MLP neurons of a small language model. Each row is named by its layer, matrix (up: input weights) and neuron, and shows model dimensions 48-143. Each number is 128 + 32 x the weight over its row's rms, rounded and kept within 0 to 255. Numbers have three digits each.
After each neuron's rows, "fires after" lists the tokens most often just before its 100 highest values on Wikipedia text that the model never trained on. A number after a token or word is its count.

L6.up157:147167099139148112100130088103103127122100149125068167109104085164146114137156110098141108114109106153122106123166121141114129090142119125160157126129098051193119101164097125164165105151133134133043143122182036067141121184127129110157146148207071115129117203145077157107186130138144078053
fires after: " " 33, " C" 9, " re" 8, "pt" 7, "t" 4, "ten" 4

L9.up36:113181115133128154130189168065146155133105096176126132143104150159188116156143153151162110100042102130152114104159089116173147147115143116163095141163158062117089169170146042203178148068174037134118115155107116137162104166112154118100167132132131125105092167209073129087144136160179152118
fires after: "est" 30, "ed" 14, "st" 9, "ent" 7, " part" 4, "t" 4

L9.up594:207143117098142088162138090129146145096080141141136151116130176147114149113122096097092131158150157158149124166145099088109136146103112153121159103187118139191126103175184151123142123104121116114133155085095163082161153144095101093074121137142111163178156119151094071117195101192148149102
fires after: "===" 45, "\n" 32, "==" 17, " ==" 4

L18.up704:146152144118159105127118154072118109127055141087185145195161148146145105145092141114136115172043144115128227105145122126178078078107103104178100097088117129111103100165159115157134118085111168152123165102101162135139152162124139112191056168145141085168127179142160072096136116151141113093
fires after: " |" 53, "\n" 12, ";" 4

L10.up550:154143080156123112137100082149167158122108126119156084118112101122159167157103123062166094143122113120098151108117086077100149138125129112146071099128136107158117102157170099123073127151138108121168130102164125124118124143176045125145128097167172119178123144138078134132199119193154171066
fires after: " re" 71, "==" 12, "===" 5

L6.up286:148107118094126161116176083043116109132120079150180137150112091204144153175162183135098095116088117111169110173168119120111143146116163145144178093154136123160088101182121085176083139178102102108085132127186070117117115123102151111179142123099125154244110150113105098074150146140069150096
fires after: " " 64, "pr" 4

L10.up759:099181150107130123173144179129094124107099100127123135142076123164145099118115132136075141105132124165118112116091148132110193106109122098134141115142129110112120116134099116168153162119215132122114170110131144072146072118134135070070123166161123151128139148108157058084180117156162094148
fires after: " f" 30, " p" 16, " " 13, "f" 13, " part" 6, "t" 5

L6.up405:120138102130138121110138150114174197132090153062122080148125096130156090116101096108127120100088112154100121131145132184150133057186133091153131104099105117145127113133149123134150122171152106076088133127129046032113116150112147119123129147192127148139116176150081072130156104135144116154
fires after: " " 37, " re" 28, " de" 12, "A" 6

L16.up125:155206117125203105084145108108206133180092130102156096136142138154158171126092132170082134100170080089087111128122086097159156076113139110130104075176090153129101120136118108119155107164195087061079167101192120132157145100072146142119150141131121172131090135109127160091168129137120142159
fires after: "al" 21, "l" 12, " Col" 9, "ic" 5, "ol" 4

L6.up106:111148072158113128102170135057132166098136180078110111131102129125150150197094130104107088100105194063141133140102095091115139018134156142150107126176134118122149158242134150116142192156180143145140178079146124144121122122119070139112094132115149175181135150124119171088134095178155170141
fires after: " " 61, "-" 20, "\n" 6, " (" 4

L19.up587:049122119163105105080091131158160132118123111155090107138139098164131072116114120069142149092140126121159136133157131144145126076140127147172117126154131069201107140167142080221198128118134118160100083189186078116096127111104143127125103117133160177146136120087128141149168164176132136092
fires after: " " 48, " 1" 7, "li" 6, " de" 4, " (18" 4

L9.up751:127096129074193152145150126154181120122107151104193110153157087141181119124107134099152116139094120180113122127147114137159102142126079158171136165191105076144119148130125121122124178105178107138139079113140141137124108134086131165087065122128140096139112189136136094119148110142116160090
fires after: " b" 20, "B" 13, " me" 6, " B" 6, " a" 5, "." 5

L6.up443:116104079095134103091198203163119083145151179077191122156103114182100139134128189079107123125155117077119138130112113073125064112156172113129098122124157090133121087126137103120170155079157124103159146085070083074080182173158094089130131112148131132190150163140122155086156113151145122061
fires after: " " 39, "il" 22, "ball" 11, "leg" 8, "-" 5, " award" 4

L2.up150:139105151190147113116085114085122097134066093116113128133154145158146133129109090075165078165096160172096131096163089139168114144171134159168136069106178139125080122118142131156152161146109160069109118091119108114092106155150106105095163145121097168134086148097167090088162150173120121103
fires after: "s" 86, "es" 7, "les" 6

L18.up149:125114143140177113096156160160135192116118136122183072139099155174151170115171102131094144156086122164143135137120152138163041080179119148160161144191087122087171116117097130082106147097178146125150117135129140106139104170080117102079111145141131131171070162055141114140195117186123177096
fires after: " " 36, " c" 9, " C" 5

L15.up113:152125132118146107134107125145168150185026071139123121121175165165115131128117094125161139148129152114124074140133154062189136115185147117168087032140108039107089117106132103125097113151169098071141144073121103109146089089120066129124135134182141158149132162150118151122152117159069219113
fires after: " re" 34, " Re" 15, "s" 14, " E" 6, " S" 5

L14.up27:142120076078106086157109142135079173062144119156108112108127188168091127153109155085120138135146094130122153120252165147078104116114178118142152106075079141110097086159171121150149141073149101161152096112139124129122104166130066095114132119098090206190125144153105082120191110171166173137
fires after: "le" 18, "l" 12, "li" 10, "re" 9, "gre" 5, " X" 5

L10.up30:141095120060109094157112097129174150193090145147167140176124110162141172117175165161157070205143089085132116123114128077160081112145102133181092183141108117139121122117139093130167083138133151134159158144097123173151111124132126140142081118167086139109143154080124121122144137159131170151
fires after: " de" 26, " of" 21, " O" 20, "-" 5, "unt" 4

L6.up186:184115132132151138110105118083116135102089091099170107153117104144182129101096156091152119161059150127125159123142139143202092074102184124124148169141133145155073110150128113147135142127103127125104138138085135097152134181093153161097088102148142117196107154084113132091221107197136127071
fires after: " " 71, " p" 6, "\n" 6

L12.up465:163133069153132097144144105084089119111079118119151111139204108069153150129128106102108055170081170123116096133122127093100061122090111112128130135134133141129075130151134108171057149159112103110123148124092179135132152146141067173125100149133120121108109139122109107118160162127140168120
fires after: "-" 29, "|" 15, " work" 10, "---|---|---|---|" 9, " the" 5, " The" 4

L10.up289:122126136071118120143171117142119183146061119111133092109108133115090189135101129130135122142137151151133084155111110127132126076118166061186107097079105111108064115163091076169135129141130115131147104091138084143131192164165116088168096116141123125156138156164103134119130161159067182132
fires after: " re" 37, "re" 28, " Re" 17, "b" 4

L9.up302:120142117138152150196144122134194147159071087089132113103105143134157161137116029132117153142049131125120080139148106109165102104100124103177144139129143111120024136157061105135084100124141120185076177110110104135145144098155121116103129114107114124155160153166167035080119173172158140126
fires after: "\"" 74, " sign" 8, "oc" 4

L6.up759:143088118166136045126077127070142174155106081089106127123136134172188142145130157069173127115062161110099136109131093098178121076102188142108135135120124105135044115122100156085070122110171104075121111089111143116110162127078062094084117099174123152152089139127047167116182096169175131089
fires after: "\n" 42, " (" 30, " \"" 12, "==" 8, "===" 4

L16.up569:142117124137145087164128120102173181062144186149171107119124143208164149122120137090111112125089215092163151147151115162115112135133128197152124076068097060065160131120200113130111180184125119109136074145124166122158122128183124111128098095100146154206153153109146092064171187154187136135
fires after: "\n" 29, "-" 17, "an" 6, " allow" 4, "°" 4

L16.up620:106149062075068172187151087069149127112131147107154139148193119094142119097122177105060144134102184095141143131131127155149134069171159132134150109119158088165072187120164119149075151114122129136183136093166073139090128131101084159148058108156193142186106169090128109136180161124134117102
fires after: " " 34, "k" 7, "s" 6, "ur" 6, "d" 5, " K" 5

L6.up643:169118136071178135115135093111103070132038076134122079101117053189087093113124110089158102163104125125114163143103147158134112074188179139171181114095147108142100108142106137114109105102086113143086150141103075125135149147099096122161106159144154106227108187115122124107196138159153134126
fires after: " " 76, " T" 9, " E" 7

L6.up242:117155078137106128129158213168152107106153163096159145110097108137095141169081114104141054126143126167188152135175138155101128136116147116173133082153127088094121110174149104175132158089127065125153113080117096067141135123167132118126075133150138145171164151129022106106146139170162130084
fires after: " " 34, "\n" 19, "point" 6, "il" 4

L6.up505:153099143119182067138153149086084107136134075134137167091087110167166124134129078084198120079087182109150122196138123161132091090112098156133175115117133118121128157180110120169112162128149124127117119150148083066143154110127119106161110136099033187180149156106190082095151219130182131145
fires after: " " 23, " (" 14, " one" 12, " W" 7, " T" 7, "," 6

L10.up648:112111111066106120123089150101174154182110059164129152145088104112136102126101068175125115102064083155141136193130137120154146132144134137112071075099178158112111205157099090147113171147120141075120091057186100139125119109121150094113118107109133170152111145148174112098164132111101089114
fires after: "re" 20, "e" 15, "y" 8, " Bri" 8, "ve" 7, "ne" 6

L14.up233:092107094125088121129168141067160129128078169135170158144139158118125156086094126103134126126110166167102147160097100093177134035163125129166137131128158068135161154134131128152090124111146149149132163103186112151139037148149094146136004101146169124170125127092096140094143146216136126080
fires after: " " 82, " in" 4, " re" 4

L6.up121:096088109158134090155129131052147160124093143109130148072046106207145097121105166095062137143105164117088169200141101120117105100143164134155139136128153145165166185182107109078150132097186171136163129112126106128152092117141112110096112061196117105169127155129089118075119115207198180090
fires after: " " 56, " (" 18, " hold" 11, " \"" 7, "\n" 4

L15.up722:165137146098146051164126157091180134113095177086129158167100070191145118156127167122163082122081179101113127178166120114146125133106166143150120133151158143191142179124112084108112119146183076084093099124110083135146149111147104121130097116133118147104109140143113064118146161118162150103
fires after: "\n" 17, " with" 15, ")" 11, " of" 7, " by" 5, " " 4

L9.up642:141106094121217183205097096046139134111134123080127133146132042148143140124117145056126063144122133176112111136123100137153162104128175140098147149166057098163093126154143102166103169167133114094137129127129110119123097133077153103149154104119138159161086180063093087123150164179084149070
fires after: "s" 34, " " 20, " f" 18, " p" 9, " S" 7, "f" 6

L6.up473:107119122128156116174126139102155164100118128134183093145137137153078142141048135115162135136131157114163120175139149088067135089134158128177117099136101111204087130103163126126118119145223123129170061071161119147150111150115108095093110099145156167134121141181095154146164136208090201101
fires after: " re" 47, " " 30, "-" 7, " Re" 4

L16.up580:153196110123133091148135162118199137156079060103146114167125131125081150088115174117097058192099100156151081145088123109141162121123172137110095114166157119115090129225057115114143098077104097092113114103084109090124086197139137150092048079136130080176156186138121112135155175136164172159
fires after: "-" 25, " |" 17, "|" 11, "und" 5, "d" 4, "==" 4

L10.up164:182162116087118114147162112120099156138109100099104141078186152124123116088078109101155111125090106144078129113123119105164152117144203125175071090130070195102136175132137133169105203161110122108087164137060149121110118119143097058138157115115109203109155145188159096120160132201114131131
fires after: "s" 56, "fe" 14, " se" 9, "es" 7, "is" 5, "con" 4

L6.up539:143118092125150126148141119067096144106117101146117166126129129150150117127111098071148105114112156152088079108128163067153149043139155139132112184130144105161090145203116119136134139155165125089117160095121076062111162170093120095139084149124158133160099173120151149034180125169118145096
fires after: " " 76, " (" 8

L12.up396:136141097147185094115133067161109102111050158107152086093129154184161136157056148104120091139127119147092107131143175090154112160084154086201144124159126072125081088115089089123132122144126132086169078141153119110139110130119090150138094140155143114160127156162106159124186124146098170072
fires after: " re" 19, " g" 16, " Ab" 12, "ab" 8, "ough" 8

L22.up723:171091081107143162117151175104137097187126096161132102103142088162122124194102079157095081129116168103102167104140061094170113098120112126162186059142145038143100152125114091093134176116163095132105148145150142064179149150129087083115132095127097152168089146137100156031167158165175124097
fires after: " " 28, " (" 16, " |" 15, " the" 13

L10.up315:176123094153083060131143081165145157133097128163122155099113176143124113119153163108129085113120117089187076140135097092134127113114151154130059102149112123156082109181129132127096120092130103102144177135107163104127170177135105101052141087144132134193120156124084123123183130255163167127
fires after: "==" 42, " P" 8, "-" 7, "===" 7

L12.up181:112118126138180140151169147132120183148150109161170126104152162132208143151081106160144116157117125117165136131140180148178106126159149122121061080099125162116100170130144116136149151182163115099149113094147043130137089072163095088118135058136131188157121147166127116119168105114191112115
fires after: "e" 44, "re" 15, "le" 8, " Te" 7, "te" 6

L6.up561:170164108056146178094171119123144128118123086135146121088110156205144173091124120183118136112143127161129106087170092135128094096151110121118100138135118163147068127140150136120163107163158105029104087122167154154143101183121124128088135114207087160152092153061079120098134131145180147149
fires after: "ic" 29, "ation" 11, "ment" 11, "port" 7, "al" 6

L10.up724:154182137099140144141176097053165109119057133136180142114106151146127151090078133150119100143090152120080092114175110107155143089165124147133081117119112076189085161128187108159104153114095118040143116139105062146146052121082118118126084116148153171155120166100083116129137125124129140101
fires after: "ic" 29, "c" 11, "tic" 9, "port" 6, "pp" 6

L6.up373:116089130140170073121172135073183150166086115080111115144084150183107120118115151089131130089144133139123108198094126095142100129141144131166142145153188149124105140209071141100166124136178100097125182105114124134113162122087099146159130108120138110162142142120113153093171135155174142172
fires after: " (" 63, " \"" 13, "-" 10, "'" 4

L3.up759:103185085081131137097109098103072171191143155148127123098096140108116101139116122124085079114105136062133101114140111139197117084142130062097104120157102161124138146184178137169108114114117104105091160117135115144087139117163140163121130207170153176171145144118147121117154166181089124055
fires after: " to" 54, " To" 5, " help" 5, " at" 4, " Ch" 4

L9.up605:131160149093124158105144131162122186155095101108110172166088133120083082072106177119146143095125133148091088121119085107171113173137181128123111108180151101145077149186123074168152148077105074078124134150120086147128094170132149109062161145161096113133104142169127118082161144156134154154
fires after: "st" 20, "ent" 17, "t" 8, "k" 5

L9.up266:093138066084126145111110082091116146164130137110220156169116114148172133139118143128092108096108127157139142124158167075091144125125166148103131122121114104150121169124158110157113187181159154097127122112201080136149111100121110167076108190167113147202104151088088090101216109209091136166
fires after: " c" 48, " C" 14, " " 11, "c" 10, "C" 8

L6.up152:187141120133158117119202088061174059100138124063122087183172087119181163094064147154170113119156160092096127119127152146079135077139157128195139127206127083186078118170117094103148171092185155106123141150120098136128100144149082142169112098198105143159153148122061168116161142167143174087
fires after: " " 37, "-" 9, "il" 9, " Al" 5, " \"" 5, "ad" 4

L6.up125:209144112175176139124130080085186168112082103079161145144119119191169112182173132083094088138139167106155159108149141102113112136120107046135162135198078164122096176184100110122141083159161068092122159135139161128112123147099109105128062069128109133205133146095086139082142181205166134127
fires after: " (" 72, "-" 6, " " 6, "\n" 6, "===" 4

L3.up330:105155163099169182091135118109101157143134125164118159097096102079179162180137117107111101144072119101124115117148084114173127089078114078095108104175110144104140148174102102088119100092168144089128139118171141152145134104128137151108120170179155159163098166113111111069137162211112136123
fires after: " to" 30, " with" 8, " can" 8, " at" 7, " and" 7, " in" 4

L6.up62:173128103160156057138184141094165106168122133077107086182121090177178096120096178109156092088106143110078124137091150122122058107150137130174154159156107090178107114168107119089149161175185141114141157081149071107148123160079125161167124103106091164164120138108183176122182148181138138091
fires after: " " 35, " (" 17, "-" 11, " \"" 10, "ni" 4, "round" 4

L6.up359:144113129154167183116093123132176194136083102130139101100198107091141152168104134122147098132113100171120139107138194080115084093124143127117139131164083108110087143116155112090169173150131158118185129064173070117144116156145097114097155131110124188117149151125121144139153117228120189137
fires after: " re" 63, " Re" 18, "Re" 4

L9.up169:133108082067202118152121126093120154135099141094136090120165160227085128134077118160189120144133096130131078162135189070093149077162150097188132069130106117136083089125153123131114117172119135111129068033120158148149130175166114150133148165091132159085197158180057088125177129180128202143
fires after: "re" 14, "ne" 13, "ri" 10, " re" 7, " w" 6

L9.up259:109159137130130157109183093168179119086098109126148134127122182161189154066064141161119110135148121132101133127131108120204075144163149136113093085129115127124138152135102085163198147109185110127160111075074096133163098192157145092068144092136116145121043163143143154071142133148172148138
fires after: "al" 30, "ar" 10, "e" 5, "per" 5, "or" 4, "re" 4

L9.up623:089128137144143102166096156155143143136161170167176110081156150145146132128072106111063123136133089175126089109136130161140155109131128111101140132089054118131112110138140145184155176151202121134138056127124079145102069133173141093117099114117131175142148138156141118138213147110170100133
fires after: "te" 19, " Te" 15, " Ma" 14, "li" 7, "ne" 7, " me" 6

L6.up342:164189059150222163164156097159179123106121141069170085123116112149152144170123150124099102139127105189112091140108162144125093127066097066168072157140138082151091171159129071113129123115134118102129083066138150138145142154106081139140060112186108116116179212133114106111167146145156154129
fires after: "b" 20, " Ab" 15, " a" 12, "am" 9, "ab" 7, " b" 7

L9.up177:095124114112136081141164091148125105155124081041152175094151148139127148131112076102155126181125152152112122110126085140089139136189097174119122115159105166091136116175136105143140095151128080132101168123156133180162119131172108122097120087149055149185108152093181054116146219166114131111
fires after: "s" 30, " in" 25, " as" 10, " over" 4, " or" 4, " describe" 4

L14.up270:065103087087086117126130062099067165194116149135160154172097109167100175137118135092125129187111128199136107158096191128135167148154164126134139137091088103130114100134192146190157185144108121149121177142171111121121075093089138087096114140194118229155133153092083131079176110179131185157
fires after: " St" 28, " d" 12, "re" 10, "t" 8, " T" 7, " st" 7

L6.up73:169154078103162139129121104124149144085120138115154117108128121109067165101124159096179096174135080137121101122170112126083120100081118127103172105177094134167087099137124102212117122154097112102096125139160169139092164155170078140076107152085051155184162141090144101113158139160134136124
fires after: " 19" 41, " cl" 14, " (19" 11, " ex" 9

L14.up88:169160140092110105108161130155123174113109107084172114128192109130164108168152160130155085162066086127202131104135159098141124147185151086189095146150156081113083123151155091189147123101115115149144218128120124128076128158133058077141128111129126114160148187108093052086121155167121122082
fires after: " part" 10, "f" 10, " place" 10, "R" 8, "st" 7, " Win" 6

L15.up593:154124117059143130152114087089054112118105096078143150128170129088164073118079107125163103118112097103110160142123116143122127053141188117122107058155137128098164192144178120116135177103155097069155182130141178131135051154052129192167160149133097146160139149086162078125134134156156142104
fires after: "s" 20, "ri" 17, "p" 9, "ver" 5, "re" 4, " m" 4

L6.up447:146101156143150113179086142101160173139141107078153147097087134174113066158065110079098119188097120152152135148195194155159129075118175129144138062203129173139096131207089105121114179099150126153118115089085150071201107173135120065103130110105106105117155166133039093113174125170146174136
fires after: " (" 32, "\n" 18, " " 18, " \"" 11, "-" 6, "==" 4

L16.up488:167133127146176104137143205172149191152074113111165091107130085157139112117140146158094111167130102158153138093098121093131137086164101100096132154116152119121097092137081118138123151135126085134096151145145121084134147189105114078089119104162083116146117130092167083123184115144139140173
fires after: " |" 62, " " 10

L9.up399:088167091142091110146081126063096117186119046099092150085146129160147120089102072023103113158128102144169140116143173161154140146146149166120131100158122144078165137145176121209150210138115111126120155114094106097081095140175087122109164138113107171156145145136147051135136165138124150146
fires after: "s" 57, "y" 8, "S" 8, " S" 7, "es" 4

L10.up437:113116156133131077112118150061143077094116146094117048107120149143134129112118168091143095133121130157179115138149111132084159122100130113179127117098107073208131142117132071111083134161150100133129150120160027127144161120087051127079133169076122127139080135139147100121149123107114193114
fires after: " bo" 22, " h" 12, " L" 9, "l" 8, " so" 8, "o" 6

L15.up101:157092060102095135140172120089106162203137145121121195148140124165159110151103210140154139125109149090106210146202197127124113108171120156114100147116105113159122078108136146213123147148133073131097134163175102090153085113139144129102111132115107148117095139142088152119149097200111088172
fires after: "-" 33, "20" 13, "–20" 12, "–19" 12, "–" 6

L15.up669:084146127090075133123113144132181095163114129138136139143140172137173153128155140143081015160139152113169183098120162137158102098165134057120147111116143096130141128156137085123141083095175120149185190079121115110118089126121155120134052091202150142141064134096182129136157133143154183125
fires after: " For" 16, " of" 9, " can" 9, " O" 8, " To" 5, "mon" 5

L15.up422:079163051121169132104079099105139136105104083080109096139181151171153118167110070064109143183150118163111081095095144110117164108186142121128164060172107168111133124200155116114133120138149112090152155085128141112124110140176059129068118097114161089157148169090162078137151135183115099187
fires after: "s" 34, " re" 9, " in" 8, " Re" 7, " In" 4

L14.up575:172177111144182100131103096150146090110076117104141138108115068162152069128074091097067118145148147185106087150110105085149103120118119106142120145134139114119113122156158051109115128108088120101137153105120130079151162152120116161154094148109117134119170189154089145137155143181076189085
fires after: "ab" 30, "b" 17, " Ab" 11, "s" 6, " re" 5

L16.up564:070152111130080102087131062082140152155119135155124126128123145179140127140150140141151079155112146077185093145076145099105175102168143114112118101137102100169137138160107082157126156132194115133066181070177128124112151089103141137119054174167151143188127145112160140116156158119127142167
fires after: " For" 24, " in" 23, " for" 8, " of" 5, " at" 4

L10.up366:206169127089137093145126130133151123147160096066089178137166098093089146115112094119114142098128140110192102107152100140122191101138137105117099081119110168099114192157144090136142168115113076083128176155084157157121126147150118102133125142134066186159149173145127091111158116187121127130
fires after: "s" 21, "c" 20, "min" 12, "n" 9, "p" 8, "ev" 5

L14.up484:159131073113155152136204121140185120101092120168143160098071107104139150150126173140172126110145106180141063177141128130156115160144168066172071124102189092098090145143139084194180120127114139144139056172108093118160090156095115150088178100181110150111138165151116121081154143141210134115
fires after: "ef" 13, "ch" 10, "est" 8, "arch" 7, "st" 6, "le" 6

L12.up125:122148111163129129144118098086120136182107158108140168175119111172140173113119175090105109126077133193118127126159129152127122123106119112107104109166100056154093169182124126154094152165131115160119202115138130147170123087124115135140081163192097092109156155140112107093165168132166095107
fires after: " the" 61, " to" 5, " an" 4, "|" 4

L6.up476:117126147095106122150093219125077122123087138108133107137155100180129084144098119172160107125108112110133152084148167084119105046162218127122095131122130082171093122173086108148123146090173120097162082123165128138125095185108139126144156052149122142195131171068140188118147181121122179106
fires after: " " 21, " W" 17, " state" 6, "ve" 4, " O" 4, "w" 4

L10.up649:135117065140160147124117090062122139101065123140134087065170067130102147120090129123155118145085132091115081101119175072098071109129141170119136102106100112124101118124092087117132159109118157109152111038146104116141120100090108129137115137090113192141142150068115144138182133156145137074
fires after: "ri" 16, " Bri" 11, " sp" 10, " bi" 9, " di" 8, " g" 7

L6.up304:060115114140129101125133107134158083149130175145155104183078091152127147126164120073097119160149175137157158125146113136092156096081113152178146123079167137191132228193116117104155205101165123121197133102151067161131139118104139159081093072091078150130092153081132114081134176159144119067
fires after: " " 28, " large" 9, "th" 9, " under" 5, " in" 4

L22.up262:193149136119151169140098077092184124086126146172133049169161157168136119157106108136151106144138117146087136170132065135056114139103134175157131104201177095214118171120137109126164156077148109106088191130075107081112172148159037107144089139195149158145091143136071125098159115138165106129
fires after: " " 32, " M" 12, " |" 8, "ad" 6

L6.up1:121132110134128124125168216054144141178092091116147130162084148172096159149121120101132064099123112105097106127128169172096103115130155107166137098147147126166062156158116143153143185136157148095091150089195103102115125128150107095172119120129115160203118141145162132118178177116136118076
fires after: " " 48, "\n" 9, " un" 8, " \"" 6, " for" 5, " (" 4

L10.up295:178159132125198119156106072101074116089079084100169089070191113096100122171145084123116100144133122150104158168097138105167047091119123073138091079151086166199107169142092133134166101153140134141130144100135091089089106143157077136145169169146129102162137159126104130104132118135117132141
fires after: " as" 26, " Ma" 11, " pa" 8, " Du" 7, " As" 5

L14.up8:090113130149140153176150116106084115130117176147185068105098211115132171122135125161080096171097078175137118170108121092167143149108125107167096117123140115132154174186118111148139145117127076148161131105165116122109077148164099093142064157135162137169169134073133094068129130168187133103
fires after: " a" 26, " A" 11, " st" 8, "y" 8, "A" 6, " the" 5

L6.up514:174094077093187116144143129160163122181099082074134104112149136164136147128116141127114058182114115088158137152106140147113051073115138108118149175126166173134088168148131130122154106158145063118123121147121125102166143177154094137072133081106113176206125142122162062077156153191126156128
fires after: " " 31, " (" 10, "-" 9, " \"" 8, " re" 5, "o" 4

L22.up405:156096119149140122144126101151163143071124109147097131087118185123116125113154120069084152142137128104098134098165098063125156110157146168126105071121125088156040128230156127129193153134172109067149131121146131103123121166181117075080130075110097126138134112116085137087168150146153136084
fires after: " " 58, "==" 7, " of" 6, "al" 5, "-" 4, "ab" 4

L6.up677:130117110137161103098105163120176155130110152158210135134134139177142155148145112106105132145090122143092186100167154109118141081109150124073129127158146122144147113127111148062135168111168122117122129128188128050120190134116065144061101163107125132153111158034135125076189104182148177152
fires after: " " 55, " C" 8, " c" 8

L9.up620:139141085164111123137132068088134162109145121139182122151104138111126156206092141108151154140102104184089111132223199094145104146127126145187135133088060094098126099154170052181185118143163105105071134137168084133155034105084125102132164132111132214143159141155075114111171080145128178112
fires after: " St" 33, "gre" 9, " sp" 5, "ch" 4, " st" 4, "ce" 4

L3.up551:133147076066134137098092089117101156130083175170149110092114132087146160182126115176135071115061092122098100140134132096154108119133078108112095138161138123077124128169170136159061104086144142077107105107166124124177119093118125150116115150199206151173142179103106101081160165204082138151
fires after: "," 15, " at" 11, " to" 10, "C" 10, "ch" 7

L16.up132:166114143067136131205172120106121129133141082104150126142153147136130098144130112136156135098129101108112148159157178161172133101151164097126053095131161175163120130146161132144162118147155104158115092130148175145127106143083117125088161133133073169129135177096128105140144166132163172060
fires after: "re" 20, "er" 17, "ri" 9, "e" 9, "vi" 7

L10.up73:077092146099146105200150159146112174130155159138170116107066128120220117153120112146110084131099103170168105132149155139143087127109118129107159166128171140121120162124160122178128161146157135118166086141179136124165139100104064112135084130136147107126100132081131114124150095163180154101
fires after: "." 22, " Bo" 19, "A" 13, " A" 11, " we" 6, " B" 6

L6.up372:098129148075133170082109105125108133132090104112171092145113107144150137133073178079165105172102123138100133124115144140197133085154199132155183086132132057190119128137058121126175110097122113124075183126119044117119131178079154166165181132175144183151089167094148139126185126144150100104
fires after: " " 79, " S" 6

L10.up551:073118130108148130100117152144110136189146123150217146084125107135156157112084121120121115138135107163155081144135134087163145164159158118123080096069072148092126134138083142121154102153190110101116145094179114149132123145076135079087094074165085156142115129102175109106147125133125197112
fires after: "re" 30, " describe" 10, "te" 7, "gre" 6

L19.up701:134096139111100068113142135112156173142139159116148143161136111157121122198144162131188115157118175121163142132135160142173135099113122165162131119114141121217159175119115094203170164108145123124122093167143036105138149127115034155085100129094095154135095143047155115130148211134126075161
fires after: " " 54, " a" 5, "s" 4

L10.up383:136153140105199146126149136115160158126099155070173096166152102151135143149133210087172114146166190129104128077106187143190089100132092126175164139146115134178123183154072099168117151177128111076108113112126151142140148122135153164120078151112126121103077148050097126081149138119145140117
fires after: " D" 20, " M" 17, "d" 13, "b" 9, "k" 8, " " 7

L9.up459:149176109146183144156122151132098147107085097155153146107122138143188117130136145110153155139120152214070158178142094131185127147093130147168134112159129080121077146211116110145117139122129160148083065137120145106099097153138171120104137064113099100114128146174140065092111175222147165093
fires after: "\"" 74, "%" 13, ")" 6

L10.up7:138169109081073130078109159162063091090172116131146113120176139163094090173077182160150121197134138182188113161149124166104100123136171110132144062094097134132135137171160094122137122102102119152148101116199069098136138143134108125042099099088129134169080138138149066100130125153116162147
fires after: "le" 16, "ta" 11, "o" 9, " so" 6, "man" 6, "l" 5

L14.up133:147145119098141084175149085160108124157105102144133103156097134155089190145099135098142080120085143133061093156175153087103165136105108096086114147132094132119124115122122153121089169110135116162112168110142179144169144138077074165073095172127141115142120147095115150111125164164173176114
fires after: " to" 24, "-" 21, "|" 13, "---|---|---|---|" 5, " for" 4

L6.up136:124109114123178113162149153083195148150144109120112128109129120109124103149147137104112116132088170098158110171115099142109136094136165100191132216147198104164131199118107123137098113125164112106114089147133119116109178160130115150108094091159126086166079146093110171088188100207173110150
fires after: " " 53, "-" 9, " an" 8, " a" 7, " (" 5, " \"" 4

L9.up144:139118127114205176216093093128126140183089084112114135149188109124116146150054121103153098165142106134151121147122146077145093120177151076118160073135122108106135084115147105123098158186132130072171141158179135137082137142143100155112132117140127115131157154156137184131161108209098190129
fires after: " re" 28, "al" 11, "c" 10, "re" 8, " pre" 7, " Re" 6

L9.up186:113094079088111107132101116094169226165090136073129140149062141148157139178080188147135114156154174108151150187136158078105139117166097103104091106143148148176129118166100143179168168163170067110132192079169121133126087170094139078095165123153129111142105127160092092092169081175117117134
fires after: "-" 71, "c" 6, "f" 4